{
  "n_head": 2,
  "head_dim": 64,
  "rope_base": 10000.0,
  "optimizer": "muon_variant",
  "schedule": "wsd"
}
MLP neurons of a small language model. Each row is named by its layer, matrix (up: input weights) and neuron, and shows model dimensions 16-143. Each number is 128 + 32 x the weight over its row's rms, rounded and kept within 0 to 255. Numbers have three digits each.
Before each neuron's rows, "fires after" lists the tokens most often just before its 100 highest values on Wikipedia text that the model never trained on.

fires after: "-", " \"", " ("
L4.up284:095138160124073084117168134126120134126133167165167084160116153121102112118130076170081120094079125096104171128073150093115092103146119157185123110123147108127133168174144099142110208104109135165082066141091176168099159152087088094158121106196130145154141096213161170082164142153107111146152124145106153123196113110065123182148073114163141113190061154144133084101137114117188166108119

fires after: "_{", "0", " ", "–", "2", "/"
L11.up431:143126148097116146151120091114142149126124076142128090181162149158143126156105129148157124124117118086173117121153064123151080121018129116111116124188153145068159130136106148114169137156179079076107132117160155119109093079153128102128129155151113083141133157118125114149188086152145144187162132121255144151138101095160083153063105116134079140118120141105181094112142134127126090123163

fires after: "1", "6", "2", "3", "4", "0"
L11.up85:103152062135141131218126149120106171124148130079108130094134095102096133146166116119122111109122141127142105144123149165079152117089137142069108202117155156162173124153120153115130139128189162149156128083122045121142169085125125136110138130128060106078032202127110106150113099123118166093164104145190156112048084084163089078132122144103099149109139082121177075093125171189119141154165

fires after: " D", " R", "D", " Z", "d", " sc"
L4.up311:174144117099128093100156196098116169125085127117199136131080096114165070190126143113115125136125143146106118145070092136104088167158124141113098167071108147067178132090158137123154130173080141104151153122180108167173097052175118105117098128121107126087166097126187149119046131142121116125122133108157084116112126157107058159121094223103124090177118127154098138167129141126137106069158

fires after: " (", " \"", " re", "-"
L4.up318:085157155180113129133125156122124100152151132116177110157180178107144151169103115177185091093135113109094179133131154120153171109118173123102128115128179167146110164151166123153099131161129130179171150173128158131135089117080041128123151085190107105109093109157169099114158155093068150147186109126121130117139094076145047162136138105138087100099100149103097108123150097146145124181172

fires after: "\n", "-"
L4.up413:164176139183147120136161089114108117111114144195195117141139115120071126109105106148136192130095114078140174153186133126164188121165151146134147123131045113125144129123165092099132110114112117157145129164155161104161092080180118210141128112052164136127112080121105149138096106089126078133131171110130062150089070094117077132137102108141154137147096100106108079182130199089151107081172

fires after: "1", "\n"
L3.up323:093161146149129121068143075135116134112183153173189135120112161077042082111062095092178126127079080101181156118152123160100138136136130117140083145134121133144145093132125142076125115130149148119125140138151120157139187143171217117179168093080140128169128118101150127176175097121113145145168137138107063116094105148108138141141159102141102110096129123092111131222106210109125128100141

fires after: " (", " L", "-", " \"", " Ro", " O"
L4.up207:104067178105159123100171104121050114127191088170133145096171163107149152161093125188155102113175142114120112124156156139161150094139127115140099098052092145146061187151142101160098129121113131119172144130055106155168135164087069110114140115178130133116103061144137083205182151114123167118153174102097117072156135096135130119111151164148077107143133174108100152146146144162129114127201

fires after: "\n", " \"", " R", " L", " D"
L4.up42:171089129157118136074114160104124136100171143188173131107114131141145150193100181127210106110138154095051145092138133158101160122125122147112090166108173151131124150090165121153085211114168103109084121120159128194082095091159096109142087167163160103120093084088135178150148129122118132122117151112132161054167196138148137119141098149119129081188115170103157162185113105105139118119178

fires after: "1", "9", "0", "6", " life"
L3.up251:102106100153147079136106158101127108116180132112165142127087129089127142147118166087103151064161148158142150111188156122064105132134128159043181154100166131127125130140159124100117148107128146171125174111097144132131245152175220151150161137088084140092148114121122134164090113163110120119106117121134105134103099101116159171119142120074097125054093135108131113138128197152103118077140

fires after: " c", " =", " H", " C", " h", " was"
L9.up236:114148104124130090116164117111141097111134206085143098086098029119140106083161178143106141110088146121137126119113122095151122121159157078111137137109141110139093180074199135164166146103060085160145144110172146149129158127129094096113176088102082152161152116137097142140084125079135136106095182176128109101131096200125103187230105178147092122132050113124082140153103165143147171167147

fires after: " c", " (", " w", "C", " over", " \""
L6.up116:107097204127094129119063104176120154143123096108081114127129132082096124122149097120092184152185150103113094141073095128117113145138141119149136110165113090176122159096117114109114129174105116148159110118131114154148155096124110091103174141134167157154102139078122114192173130071096074138113104113146182098117133139065070164168123228114119166165074082176164134178083089155146167123167

fires after: "0", "9", " ", " Cl"
L9.up283:126079154124110164114109118146111121095093107107112097173157144167110113141099140053127112114104106119140152119114125128093161107081142190139118113155104128066139080182128127068119094134147087178111147151131076133135070121152064117143091145091115096126187112091140095112180077172114139134057146142137130137074116121150142181053121157123102164153147130148119133113106109183103073115054

fires after: "1", "9", "-", " Leg"
L3.up296:120142090197124143183139120086162154116127093163118193159124187134130128146110150114119168080108166184137199083168125155087095089088084147120139173093150068148152134146101137101139106068141092159102126121154107128125157088140132152196158146119133135107120069135090155098093092143157143131159122092090122106086156161079150120152050134105113108125089160124109152132162222091124024132138

fires after: "-", " \"", "\\", " down", " \\"
L4.up159:126146137165093120107167148126072107139120155162158125123202113166143142133152133185098163124135102175087126143052096147150138095159171109160129153106120103129134156136147136172073115117115087135168118101176093067101086136116105136134057161200158136172109141215132085135090158160128141149131115134155105106143070136080120148216142134138126142142089187102098131160104138133156138158140

fires after: " S", " C", " c", "t", " Los", " con"
L4.up235:131081102111150133161179104111156154098115127126107142096084131215114141099173126134100161178122102097185125118120050120110154087057141142126131175179194114099105076107134118114133143123157120160138108140109155148110156088113002073109130180105147158129165158142080156176133132079063148126108096136153128127155180098103059136143155121114133108160145119101108136160164175180115154130159

fires after: " C", " K", " c", " Ch", " ch", " w"
L8.up550:105121155150044122134141098156108078094147155137182098130148123155159124070190152159126192164107188146123070165130093108128081117112162140129095146184150103091088137117152130176135094124108114130157124127106154091068204125131078149175144112113140169170177153110148117127101119133093092087121164142218122127152092146049122177149137217104122162131131129088126164180145155168173155163085